Part of a small language model's weights.
Size: 20 layers, 4 heads of 96, vocabulary 8192, 41.7M parameters.
Architecture: RMSNorm before each block, rotary positions, no biases in attention or MLP, untied embeddings, normalized queries and keys.
MLP neurons of a small language model. Each row is named by its layer, matrix (up: input weights; down: output weights) and neuron, and shows model dimensions 32-287. Each number is 128 + 24 x the weight over its row's rms, rounded and kept within 0 to 255. Numbers have three digits each.
After each neuron's rows, "raises" lists the tokens whose logits its output raises most directly, leaving later layers aside; "fires after" lists the tokens most often just before its 100 highest values on Wikipedia text that the model never trained on.

L17.up178:111130168099179125209111144104114128114147070109136109130090173134136105107140132109154117127135145120083134174148095121124160140086116152115154120159091141156167136142118125093135155105133113178113152105121126101126104142139173130132100119167097095121118078149107105082168165107175111172105112100112126079094098119104148155141082114145138138132144113138132139085154127153111123116136131109134141134127093112166131168124126116151090171089142131141119136102150152143144113114137123146108145127141149117120122133103121107151136142127164118101145164155091113151140126145121092146136124110135111104122171109112173164102141155138137146136095079151132099161131077110121127144143121140175115108123114103107135123183120124136080130085126110094116122107069142114130127117120152
L17.down178:132104127118110121114143134146131119072148145106134142126151113076135124099157131115123110162094133126141099153141134119127134129146118108131110133140144113142169153164125149123131134129139127130121122144129128156129118114123114110130136175107122135117151120162145131148135118145094125114113121136127117145118141116149126102137126122135138109142140111137134144112223112134126124134131137115133137126000132122112120119130100113137117105120137117120232125131119102137115147109161132101132111143136135123123131152122126121116120119111153142136117114118122143166119105131134114144117115110136112118114118135130117137103133128142126118119116128141131116141147136132131113129139116146124115113154160169125123124131117096129085110125136143135125135128141143149052132129109128
raises: "|", "=", "-", "The", "\""
fires after: "=", "."

L13.up1420:135162117087161074161116133095138093151106117113140102129083097133155137110124131117170126156131175133106139129120153136091107137120114121126138095117120086119161126145113103126063122119145162106109115127101130130116113091153123113091142111105148128139151149108136113164144183108151109129110108118097136137156105160080121103082106116107162140078187094141114144111134104142131088133109129094145119143140128157124167124165119103152126127130168088160129121139144120167149097168139152119136153134142099107128091125105120134148086160134154115134106140137094146103158155112078104107103113144095099134165147135117118122139104191114095125150104134114105154129129136112151162151186146107131082101109127160183129081056161087145143115121089111168121141103135143146110107151165128
L13.down1420:113151157151126122170147126153104132104090099134119132151150095137098158102095133104121151144122118153134155132118093138108104112186158127107146112123128126152089114114151131153086145158106113126131153118139167122104115135165148146137141113129122097102106142128109132134140176107111172099084124121132134108135157152132163133123170121151136106154119119173157160136094140129162131083143147171150149215107120149167124135149147108117102095110104180141168150150044122149148099132142140125115084126179124141151117112080127126114139117136133119121150139166145151116121124125092142167139107154142101115110139121153103094152128118162112127126132135066138147135147134125128117127128140107149114154136106133104118117134145118091134128094135143117113086125144089127163072162137123
raises: ")", " goals", "he", "bie", "ock"
fires after: " (", "19", ".", "\n", "27", "18"

L13.up1161:136125146155108123129127133106123087104094121130166129123133097138142093119132124147116134093120176118122141108127144113136121133125111145061113148153125174133155121126088153101148130127108117121084099151142136143146153123118173165171098114111136186167178104093105132128136141136109120160075072142142118137093118156128084129128121138138115098111145146132131192098135141162139092112125096126118140115151151123105144097175153108111095122124134145128126152113143071195133110134149123135090166120078087119160131109133140156096134123134130145121153139109129113130130148124071154166160148147082122124105137138145130117135139107086162129179135128145109142130125114146091141128154158082143122078079139113127130140111135107128173082135106193153160088127111102100169110139101108
L13.down1161:152072141096088123075120146116120141159119175106138156177132095124091138127130121122213091089136140128099133102111125132096132081124150138114124180162133148138074113093170116145134109115118089113121186140134168128139118113137120120147140135139145148096159139130130169098096125133105138178101107095151084099121148114115129126156095089113147145124122141129120099143112130077119155155133135108145143159172161091106154132142125111138089140117145102164215114105086162155128119107113116175089137161175136116132109114110102169135117141143109148133076146120121157133106112111172174139099114129122117147165128159127158104104122121127107154132127109157139138139136141092129113114151111129135121092138154130125156103107113137164139134142121113123132182164133117120106101160144108
raises: " time", " end", " hands", " start", " request"
fires after: " at", "-", "At", " By", " At"

L17.up70:146132111150139126128129119150122136077105126156124116148109182120131126137148113130127120096122142122095124117112135105169171173125116162150170136090099153116147116133102124129127118147115113143168143085162141080141162116105107161093161158124151122115107108143147171105119154087121150165117110106122144136153120119147143164096127145166101119140122112161161148130103146092156153115108130138122135087124082124125157142137188155118099109147118118172107149126139107132150098196140137144118113101151103115071103143148112129141138132186136136105117153079139120133137135100100147089117137124082130159126175081081162109112155168117175107102140144114151138170159118119126156092139137153151103133137110109126144114135166105141100096109115099100112131146133099108121137154165144
L17.down70:137113113113109138129144138149092135132150144146126120129149136116078142135138121131203127148129123094148150136129134121128128093186127158133140112130142090178121148156112143158106137129127163142129113134133129116110134120105124088106117137136115086116148128131103166113148140095103139131146103121111097106130104142143140156133172138134154063128102117109077134122209126143145125129082110174114156118008114139120154145147131107118106119145103079127150141113130128116156158135142114100114155100141139091097124155119154059133114146136085157190150070134143107125131100115159121133109119154164086097140129158139143150139096147131150127105109128138124145119109156162152079140134141116107096124176151125128125109109150161158108103143133139091123106128146154140109154120128100
raises: "-", "unc", "ager", "up", "gal"
fires after: "=", ".", ":", "s", "-"

L13.up621:124118118153125171120182114162083122089078118142111138071112182120166119082141088136144099170151128128094142107120127109144132128120134122117100137138123118171138127167117083121074126133170105114116116130122091086139096133116087138118137112115156157145102079088131121117096129139145118081136143140078140129149104144143130118131136113126132170104139117124097147112097054140145172137147118118128119125124154148175141140085090093100122084117125126116104112102107121157124121109135145147096145065135097132149113156149122122135087157146137139121132150097135140118126108134123131099127134125114126139159101103144140121145206096129129115108158083126127156144118110150131120149137192137119095077108136157102151105120127124127148095178137152127154137154109119143151168141108132
L13.down621:160130146109158110134143132144146137109127147122082119152071094138140096128167146137121108103097166143179112105141139136176141117120153108089106108123150125109119129121109150157058123145146110113125141120140128113138131146131141130101129124104137143140088137127077150102124143151110103076119204154130118094125132147120103130138103140139136113141155134114107138135129150105104131125110103093151152156100134188146089123143162104123189075179183170129072119098150114085140120158153111117116139124169116157128129126112108116127102166130105117141111130087122128155103150123107190123148134140147100166104141139079125114100143145129117103156133174142142133119101123142079110103137120134131128137129148077104121140129114133136088129175151134118134110119156103181108120104183127
raises: "I", "L", "J", "E", "Y"
fires after: ",", "roy", " |"

L13.up322:139126152148190124116147145145131150140124117180151115121108131134103077131117145119109149146096130149132112140135115119083129140135158116105165159137161163111105129123157122121140114133131094177126144121067176095113127119166155148113150155129082126107102141069120121114093107075128109136126101107129112142100106086138112141133157132113143121084122138132171117089112154135138138144133113103140114145167095137153121148134152159150122130143123123095114137088133127164167132093152097141167131109130133114099097168138116111118156124175105093083106136128085143130099172098107077119137127112167120137132149090134093142106108141088147068136135103105134119151125092123133113140119151138122121136158110096119115151097138118153150146174155169162162130163162117137144107145106127
L13.down322:127075114097144133118134106131103125119164112118175143106141092124131159125108136117086093136123148131146149143120177121124115160126183106160159115129077130131168145133190139130124081165112135114124113111097115177134136130177175064106107144081096097104114159143177119133127139126139115132141121156088096113149146112158132130166136138156160128058132136099134130161116168120143101119144127111136134169125100114113123163101137145081199133104122122185139168096098120095117120102134118080153105133133140128130155136083146100139162102149113116148161098103100167125119130115128153119147135156137133124125101106101134131133111121128108139127082065122148119167101131133165136109138094157126136134138107142151124139101124108115084142100139108133147141144110163139101130117149146
raises: ",", " million", ".", "m", " billion"
fires after: ",", " $", ".", "$", " £"

L10.up64:116143105139177094177134141115146124123098124209155122138138126109138109113119158109179102169162123149081134117135124082104146146119070130123172152112124130136169121125101099171124105086112140105105114164103096140125106142164104190117090128119079133096160099153152121140182106115158143139100129135101143128157123135149127120146113100133136142073161172138201114123149113131138095127142132172159121104121148144092140178120103121103089105070081173174118155118124162128155134107150106116123151155144071091088155114100179155182129162126129131137151106131127138102126164117108095142139166139089143143108150083139080175127112151144127108145134108161119135149093184112095108120098112103126135154110129155160136113097134136115137162136140144111101107139141120165141125076133135
L10.down64:124187140187163120132122096141127124120145098108170119127168137154132120127099137121153110152124114121097137138114163129149108131131125122144162137145116127143131129121144080120116130106113124106103148161164104143115089127127091120145125120140089129140162124136132114091140096089152142112103141117121151130159129120127122136121097189145125137152099160091152115163135117119128089114146118156138126141094160138057109135158160143124163091147132108115113109085111111139105169120145101088127165135102131116122116143099182114160122159133088166119095089146096141155127147127159096156151150121096126127113136106116087174150084099149128120135086096119097122186180087105116125120110084125096165138081134147132163097106178126131138156151141115090154119109152120139117135114125135
raises: "ant", "ase", "eno", "one", "arc"
fires after: "=", " Ne", " and", " Da"

L17.up859:093149126126165111149183133162115111127147111117172120119101165097146141119133090133148129149129120116126142136149141156126099126118165114087138156116119141134109110113148142117150123123155115156131145087118092152162142099122158147127105124162151120123166117106100172114124141120133094153153129112123153129104139091132094116112176114170131111142150121175171089129139110134115137111119125100133124118129115158140175156154150171104136130157095090165117146104136158110139101117104102117127126099174135172118142110106117123101119142187171104179093151172107079116155143120110133133165128079169126134118184156090141104125095170114155140158134106131113111180083124140131108103133149104119137103106165143097121158120130140099117115130144141110147099110130141134123133166140142
L17.down859:148104176097134131164135099144139129094124117157142136123139066119135078135112115110142144132157126140128176107108149099115109173145120138116092131139122146157120153141107124127127163145118134112093127095110103126125122109144112175107100116146157095125136146110130154140142139111147109136135110133143165121144148114123115117171093161124158109147138139133136107129104127071131119156151171108118135144015118095097139142133129146125111121101132121138087106096126111077121126148133131181122165099136120165107156109091111113131122101164132095126118143110125157147153142121117144162136132135161103148116138155139119141158112140124108124152121094114123161161097126132119086118171137142116094125087092131125140169129123147129132149111149111087172112118107139132075088116080154
raises: "I", "Wh", "lic", "You", "shi"
fires after: " |", "\n", "|", ":", ",", "."

L10.up1378:105161144120068156117093130130108148095131107189174119096083157113136140142105096152114149117168122103131120107109155172148094104115143106100095123129158150098162163117140163119108141098090127158147120142133112134116134134104154152116151151127103162148123117107100148086104152119108096106136131141125116120119139113124109154119152147191098094120119128118130107136132132086114120089135107123106119103106142086132092120114144151127139156141139111128121163125122119151147135096130150101117137139161123145128160142151138096170168119125123087143142136153106098112120091090091148101112128135161163117145141149152115095125100135122125165150098129142131173113104113140087136138145119081126128147121128168116150131079114116152126186095100149163090110128117141118126165112180119
L10.down1378:139125148107158137131118145099131130090144117115126148122135090120122101133131127134139136119129111100117114128173142152152117104126129105151081160095172114137141148123116161103073098088134141156139135108151129147135130118126139124145133097065141122136126147098144153131137100121115126133111100136065103118152161153136120156122129130141138168121122134141130152095140135175131104153124110146106110133128159109146115139123109142183138076106151097096144100105091123129093168094107112122113138123118191102127163167139159125126128096084107139107140136130180147129092125133141128140100116139135146164130123143143093113115113078110115140129132132119104129054128157158121149092122165121114101119128149165127119123076104178163129141095123151167122115137191126145109139132150143
raises: "ac", "qu", "que", "quer", "ue"
fires after: " Su", " member", " members", " Is", " By", "s"

L10.up193:109115115151165090168100093169104161095122116113106114118084106121141141101122140141171117078152123158128121096142098100110133125137182135118129129167107127107163149134081122139082123151138120120128117108118157130129184125156155149073139113130123114114117133128160175161119122109097145136147142124089136146159114147150110116130126114155149139099149066136129101100126148131135132118104124115124157105124110112116119143124101094142136165143064136127119124125126113127115136109129123149163136112160133098119120158167137177099125127158125109096139135139175132124175097143084075146134123170104093142085112117128120110120120153164193125136143091115113152139126113110139083144137168143136141135175162135137112126124092114141144135106077130165121098128138185135086146145137152
L10.down193:170089150103132155065116126082145134157117142128102140119123129158135088127109111126124130145098125128148128095147060119124143076156128128131133122151135090115112116148142121110118111108176160115097125150097131165143167164143130132171131098121159134105184092090189097120123119145128117180126154126133175156146123137137148151139115127140136119108148141152121106135116111118095098128059158134164145112132148170100114067136155114136152143143137172108111133145137131133124170143088139093113103172133137123118116119164124134105130149105121097174081155130131137161126085109115134162170173134138173082149100110212130135119123138117173122140102092118176094124146156142160122126126144175122111140145119149134185152132133095132119136136138112097177127126152105134116150138131097
raises: "ript", "rib", "tor", "ide", " well"
fires after: "c", " des", "Des", "In", " Ins", " trans"

L13.up593:144104124131156121161132101112096137112092136101109127069106163125169136158144117149145113157146128125128131092139133136159106189138144152119152124160121117139113099079112113165109137126135115117095150108119153116133131137105109118127150138117130116156129130126102139094162137114138127120158119172076151172114096127112141083139110119190087159113141111171150156134133124104139121080137083163142114127113131103139132145128124132175089147130099106138115102126105097126148079133151169188090107154130135125115160138127152102170105132110099138140108146147176114135147125090130127077122124152111144162143119099108130103183118110099141122135100102117112086105106135086124111104124133074137134120084110117128132092142174124085126112138124143137128100172143119130111132129167155
L13.down593:145130150138122101126104163114136111093117093096152105081116122127100156133193102110108145109143133149106127174136114156148132136125156139150107107111108153143149142117150154118106098119121132103109114123114121146132136106144159195127113148085119145116100133166127152144066157163142107099115176140134136124120117128123087207121120144173148125120152082154135154131163144154091171146149143133131167134037127113131127126126126151137158096161192133089113145128119127084147135128147171098155130150118134128072183140141120147166147116121109169121121113100124134140112137171169114088129137104104133140140130161146107131122121108152114076137107140126137116143138108176124118131133127160148106147127101135127178110162147107150129159108115141127125125158149140104058139104124105
raises: "born", "19", "18", "fl", "17"
fires after: "uki", ")", "z", "as", "er"

L13.up1292:124125104187076100113108121138111122113128137145123145131135134107152153118101153129109129146108133140143089128101130105109162131082188108115138149139116133098170111124132133116160141092126112159089117142111140149146167116135151115148138109098104130126142106077140134143126122099121085124111102099132125146105083090106126114129167146130154094121118113165154158139170116134133145126168115147122134157129134152107108123149115112144148150116115120114114119141147127114137132165154105143161164134166084123117129152159170070156172160123119089104118127165096114120153099155121066127160134113128158150151121133114150137090149099079154154112164122105123132119117140144093141121116134068166166087101113166122158111108088111117144174166082184144139126147118129133113160121185114
L13.down1292:114156119130216135126123106133139102138127159137146104153143154172149116110112104133103110104169122120147164118149159144094145139150112100140130145153084143093118143094089116165170133086142101111162124076131180135123130094101137151153104172105135104122114148126134130181142149121156150191130110146135117110119112102134164102110142100151151139102098125110142104114088116124136105131118155111118133143130120146121101099131121149125132095084166111130193111174118143136115106102126121093169142144140132148101108140112100130105157118130136178179080125148126174168114155161142128162136109131132119089143140150097082105146123127107133104141127125121128119134113137105098157106113102155091099123190111160109083156105094124189085082134179148147132103128108159108115108149102115
raises: " Award", " honor", " status", " awards", " ceremony"
fires after: " the", " of"

L17.up415:071135146161111126139138143113110108144108107158129122136125130117163129144132127123172128153127117130091148144145160120107149104134120126142141106155105117094119103125112136132137111147099164151120137077165091148149064098154135101145105117151132113112164121147108157148156123124131126136152132138075131154108154115099101088134100102124111141095142164169165110132144118139131170105174079140116113137124109157116140147138148151122136147112054109116110114132165121153135115155145090168101155114158133136094133104121192142128116142159101126174106124138127120140152143107105095130118152120131175112142171132093176089112098129139159137112128121112178135116111155108174111123148143121150113082131108192137132091132162151113117122130093120152134077086161128095129138109113121
L17.down415:116117145144141084129116129152104109106083122131163094142148100093194118138120123095140148115123149133126166156082160129133135123117160120140143135127137166142160146136133132139089105135145162114130136149132158148120139094148137113111112138143132129113137135129092167124141109158108095148114147124117176146100175106150113125134082135117171133165157110177137134136126129098131137127160135145112130142025071145110092149117142138151145141132106108113152137073116121130110143128157131154142150125144154146147145127149112137122116126092151148087090148138096140149132133108146100133110163082126127117126153110118085085143112142097096100167127120103082080131116130120132117135169150133166115116098121174129122121134087157099054115080130054109128122114127106133104102069089158
raises: "I", "He", "All", "It", "We"
fires after: " |", "|", "\n", ":", ".", ","

L17.up336:115152162107126155097108128112143092114084112137151145113081133128124102146133099143150138112133135166109127144108111137109143156147140090134171118112091163127131127187077095119164131144110146192164093117114180109122090157085151141111136129110152119133105147115146112116084151117145127135124103131143111099138135133127109120078137096118138139080186195116113130072149149134152106129155113144136117120183107153117108157150117135109113109113081111125104121122158129156178132160159126128095117098102111109154165124108201171110133125132159136107152112104122102116139120116126120144147122167151105147098170161099127159120107125119120131141171113135166107119173133101136115089133135123114060133155106101094122126122126157129142145128149157142159151129148143097158179172110112
L17.down336:163126172125121134096117132147137164134139134131135152118155121122158121138134165137125118179141132127174090109100121134135120106147135101171115064106112134136123103117135096076169130099170146142096134096126160153100113145151134128134127101116142107170109138119120101132170072105136130115160119166164110150118067119109170127154131120089134147116101103126129148128085117127141075154106159138131120164159178098127114103126095148123138109112130124113155163117123112138103083132097120170133125127157148145120149158141101154131121107109100112102128108100123136102115112142118142150140139135117113132145112124142122120151100092136138174073131104134106145129105141113135135103143127165161160104120119084166119105118121090149151101136167128131112123137115148110139103199165140
raises: " |", "\n ", " –", ")", "\n"
fires after: " |", ":", " /"

L13.up160:132126127093136132166134134135094106116084137137111138133097092118118152139118077143156123129125190058142148140131104127159098065080132105146127154159165131118120107165106145111095121119137113158139113139134126121151108121125117145109117147148092142163141135120115177121158146169106121092100152151159109107142052120137114139132139151113115115130151120164146128071181096145131147108133136142109144095150145124121153165127130135142089146146091136175110163147132088131169112126162095163155130095124140072136112067143126133117100095157134104086175115120122144102142091145105104131154137122105160107138140165131130089126143113139135159143165132145151117105148085155086124080159138114164100108117127103157094135129127052113157145128118124132158146134121112092126109114137122
L13.down160:140175093125119153121127067117122153128090157121139164124131152066084128143122122147188139156112146134146104151098121106112161140112150139072102133092098112123124149056105098094102129130120153127095101139178088157097137136126099067123083123160162129123128128142116099114122135108135144133123121165110145145144121184121109179131123111184172110139148117082126138080109099158123133143147158107107131104152111157158137112100144148122173125105118121113178152140149098054148134111129114097130129180102141133159098111138157098135112125123119093136159171132118122151119118117163144119119100141178118137094102154087117120110106122135100157167135098101124128138135110146138135114156155110142136152155113082114130150138131146100160114126147173145106131107122132135109100125183127
raises: " as", " north", " south", " away", " east"
fires after: " as", " As", " when", "As"

L17.up1372:103123100142114158129160103151103133092096093147144153096130131112112125149151056122154153115150152102133115148136111124128102148159111097129119142169129198095101109160153135146119151141106111128103099089123139107153096118071164105113128121139131121136100105112099147145092162154127076151142131161080148132092109154146162153152141154138115168139115126140122135088140081133127087134114141123114139136141131143164104161124149121139122138115105111135106109121166100147157127133113138129122159130144072121167112147173103105110136185126151138125131115138147143123115134134137135148133136140139130155141116143097140138126144101110114176169156129161099082140112144113131148135141150133137132120091103167116146149104109174128148152153146120125145120125119120113167138102151099
L17.down1372:153146110119158144114147149125106125109155137151134128144117157087140143135137144162138147151095174152143105110136111140084086146147147140128093100146122161113125126139140125124157132159140137140094160104105118153091153136087117120126158099129109137154114104106111105122094105168100130124119130126158135113133176109124141123126155138141114107154111098142106132121139160125157088100080103126096117085100113139106109134136100126160116130159101081152141142129105101153115088146127189144114110154112181113196072131153130059156124123092110127113107081099100159123120124088144125107179136124115159115164099149150127107149117157125141092137130137111122091129123161132154126138113141150111115214118127132132104086114148151102116140132177127098123112121099155151107125101175134
raises: " 0", "=", "O", " 6", " 17"
fires after: " |", " on", " No", ";", "|", "born"

L17.up1353:096167106110120106147120122123149095130127100125116145140135096125164110074132137093150114146132142129108107126199161131118132149124096139141155138080122135125120141099151136128119145146159131168137116116158194124133155098136135116099116084154159114129140145089140126118164168103110111129114124138118157126125115139139152128155120153121142133086140125153180157147112031107131167126153133123132143133146133103152114119131180125133101136118074123123116154091106083126129105141147094114122106088139095119101123125133103158080096116105103104116134144094134136105148117114085059136153118127171095156165108096146120125154138146102129112105143144125110159135109170145142128144165128096171145112139131138171124147083106113139164097135111112142112138130175136098141126082157128
L17.down1353:153094135134090121119101146099106128131139166104088159191139128111121128109124102127116109129077141096143128130126074142151149128119157173148139109083141109132131125121108107109131148129147129117123160123126135130083146138158116111153125115098147148127111141071125128154108142081138161130076136135129106105147133149101190135090133107120128101142124107176138153136093152111117126129109127160125141183106131166150155118119116160088109126120102096137236110163129110136158113167115131103130138128106137126109123123060108130110091087155118129117149147128121153157142093174118148093158117157122117088158148113132133096094180145100103089097153092073151148148153101155122155109140105111139094171116139071147137120138158133109164116132099160079100116118119123078125123114139133
raises: "\n", ")", "itar", " [", " as"
fires after: " (", "19", "–", " 18"

L13.up490:121100128112144075160145111131104143152105096154102114098131127118161123106123117135132106091160121145117119117121136116120158147103137114144135091135121152172149125128127148115113088126058122157090144117145104142133155157099121140090097098119143133151179160115153125131112137108123168128097125156121141136081159191161179129126157130146132125072108141128145132086143138098135115090116142147145155134112146123118155107113086133146134171130136127121126104142148133114153106122106143191130127156172114107079158123148143146101159118109142126108135141134099131157116142150063075084100139145113112136127134084143137147131129158103159111132088121093110134169079170086103115124125167136145131118135130155146107139102105115142155134122076155137096115123132105150121098133147132
L13.down490:141147085124098148139132103107097131147105134097150071121088105158129101136118099145160103145129124165146126135068139125139133127127130133094091084168120114153076134092123105118131128114131127170130132131105149149102158109130117118121135142173155140113121153104141095143081107150119123161129093126156146110141097141126112089123090141142158130166109164114155139131140140146148133131114149138159169094159138134132149143134138115135092156174151168111223140144112167162098122152112150149099107155097111158123110119103144122092133116122135111106109124100112137168076149151099147143150087137122173142123104116149150114111116140144136153128147118134137141120150133136143151101093128150138145108141121122161126085152101153085132129086144116101123149165109118078144091171168138
raises: " example", " well", " which", " whom", " ="
fires after: ",", ".", " ("

L17.up60:144131110115132115130094130135124128093145116174129141136118113147149136089129119174119127156114101122094140160143124167099141167137098144150100122131133137105129142168116140155147124138112088127098142125130143128171120106114137088105131118153123124155132160153145126115119127115103109123134155126093152111133121160125176124141126164172145139104109128149128113138120101144102113141114132114082083145117155127163103165124100067159102125100135130137108115102197140151146129125121132124143113132172136093153142108179131176092158129162169153129151109160112142130143103128112077160156141151124109139128155107119124103091153107121174166153131070135102103140157146152150107134134129133149124101141126162153166097100113166144137118119103108194108111136153154109144147111072146
L17.down60:147120146122125114133143157134141087120140146126108128114159112146123157121126106134089108177095130136138150135093109138154151109114131120167140125126144090116110150127130093085135114122166149138087134090084101151114102126142099104153096085085144135134101170110147156121122135150108110106191136105168137095121172086112129093148125119140126082135140100126143129099156092154121076135114103167121143144061114153145128082150129104113146115176169123152160138111108166184110107132140161139121136115112106116095144139150141149118124099125115086136142191119111143145142125131136125134165125111135139148116109123192145136123091137175123141077129168105154099100117141093131092135113109160136165140108120152124145100106143115144113102144146151151127131129173125122107177118120169
raises: "p", "x", "g", "d", "b"
fires after: ".", ",", " o", " (", "00", ":"

L13.up2:101145111110103133125160124127111094149057109168109137148129112154137105144119118109164114131112119155103130142108115170123166148113082122141162130121145116093134086134138095110150147130150177108130138127126090063136104145146173151138146108115079144160123116150120130106118125136140123137145121126151160150139145140129098125128153123167118123089143124121167166110156098124103120112112103126170130145131137095154112129114098118091146162174093125146103118151157158165126148135137134149107107144087108104129094148111131122152119126105130151109109138157142093059102143098131130135131108171142140149065151125130148121115115156138116136134167110125136125075128129094114113087161128092092131139165105090126091130072104119134139114137152165164162086152158142120113107117106118
L13.down2:135128136102133159127149172140119138125112119129117122143122118100102156117129105152150132143110119127127149141130110102125143163113118121135148088182134133177148164118116141091153110149146140087123133127129142172125141123118137118145171132124113114154148086118113131130147133115155111151140177149099118142127188126093120152111134105113102106117123115098130150114124180123148157121087109140119107120123114139135125119136134066118120123135101116132164171086136130153110154109122135181142118117129137095169147138222176123106139101147145110110137155161132117152134138186100125119095114158114147124124126129121135068112140139127136150113079148117131123146128113134113118094143132126078150095143166156136094116114149161117133094073143100090130129125116128119121123110142113
raises: "|", "q", "=", "}", "]"
fires after: " |", "|", " ft", ":", "/", "."

L17.up62:110149131096140110123146104156100092116096111150133133092089149112109186133119158131115128105126126112068166086097149073135113085126132109099153159098099128120109095111153164109118129119116133120076139132102122097109135142150115178146100131131108102122124139126114131112173152122146097126109117148107144089099124134148115112171101130116121142119156126158161113116157125138122132109124092133095130140140125120099116164137106135134138156061088128129115120106137119134148129169127111147148125148135111108091135110152153151136146143133140110150113126166129125129115145093121083094115130137107120115159159131084113138117120143133138116133113168127171110118089128116137138199140151109097085144152141146183141157126089160139132145163105130095145145106099124111143086108151177
L17.down62:134142106138123107078149125137080131087132122124174128130126110088147106133179158105097106144137105126135146171104126140105153116160108119113131136128105130148122129128124162106108127165135139130139137117139127130094171151174155137116111109074139121098135138139153133100131084122144085140116125091137161157102167107150105141154130152125157122139148148145155117159154153136154139133106123106145132106095094109108100121121166139145114148136129117123134133078088121126102147171170142113093123132105103122119152106127149133151143113113119133079098120127120163177084170142151098111118126117111114133150134099130076103137109101136121099156135149120124117142139108164130119157124101146135131111098125125145136139185101134103052161115113097083166159104165147131119110106130154
raises: "Br", "Don", "Ne", "Re", "H"
fires after: " |", "\n", "|", ".", " O", ":"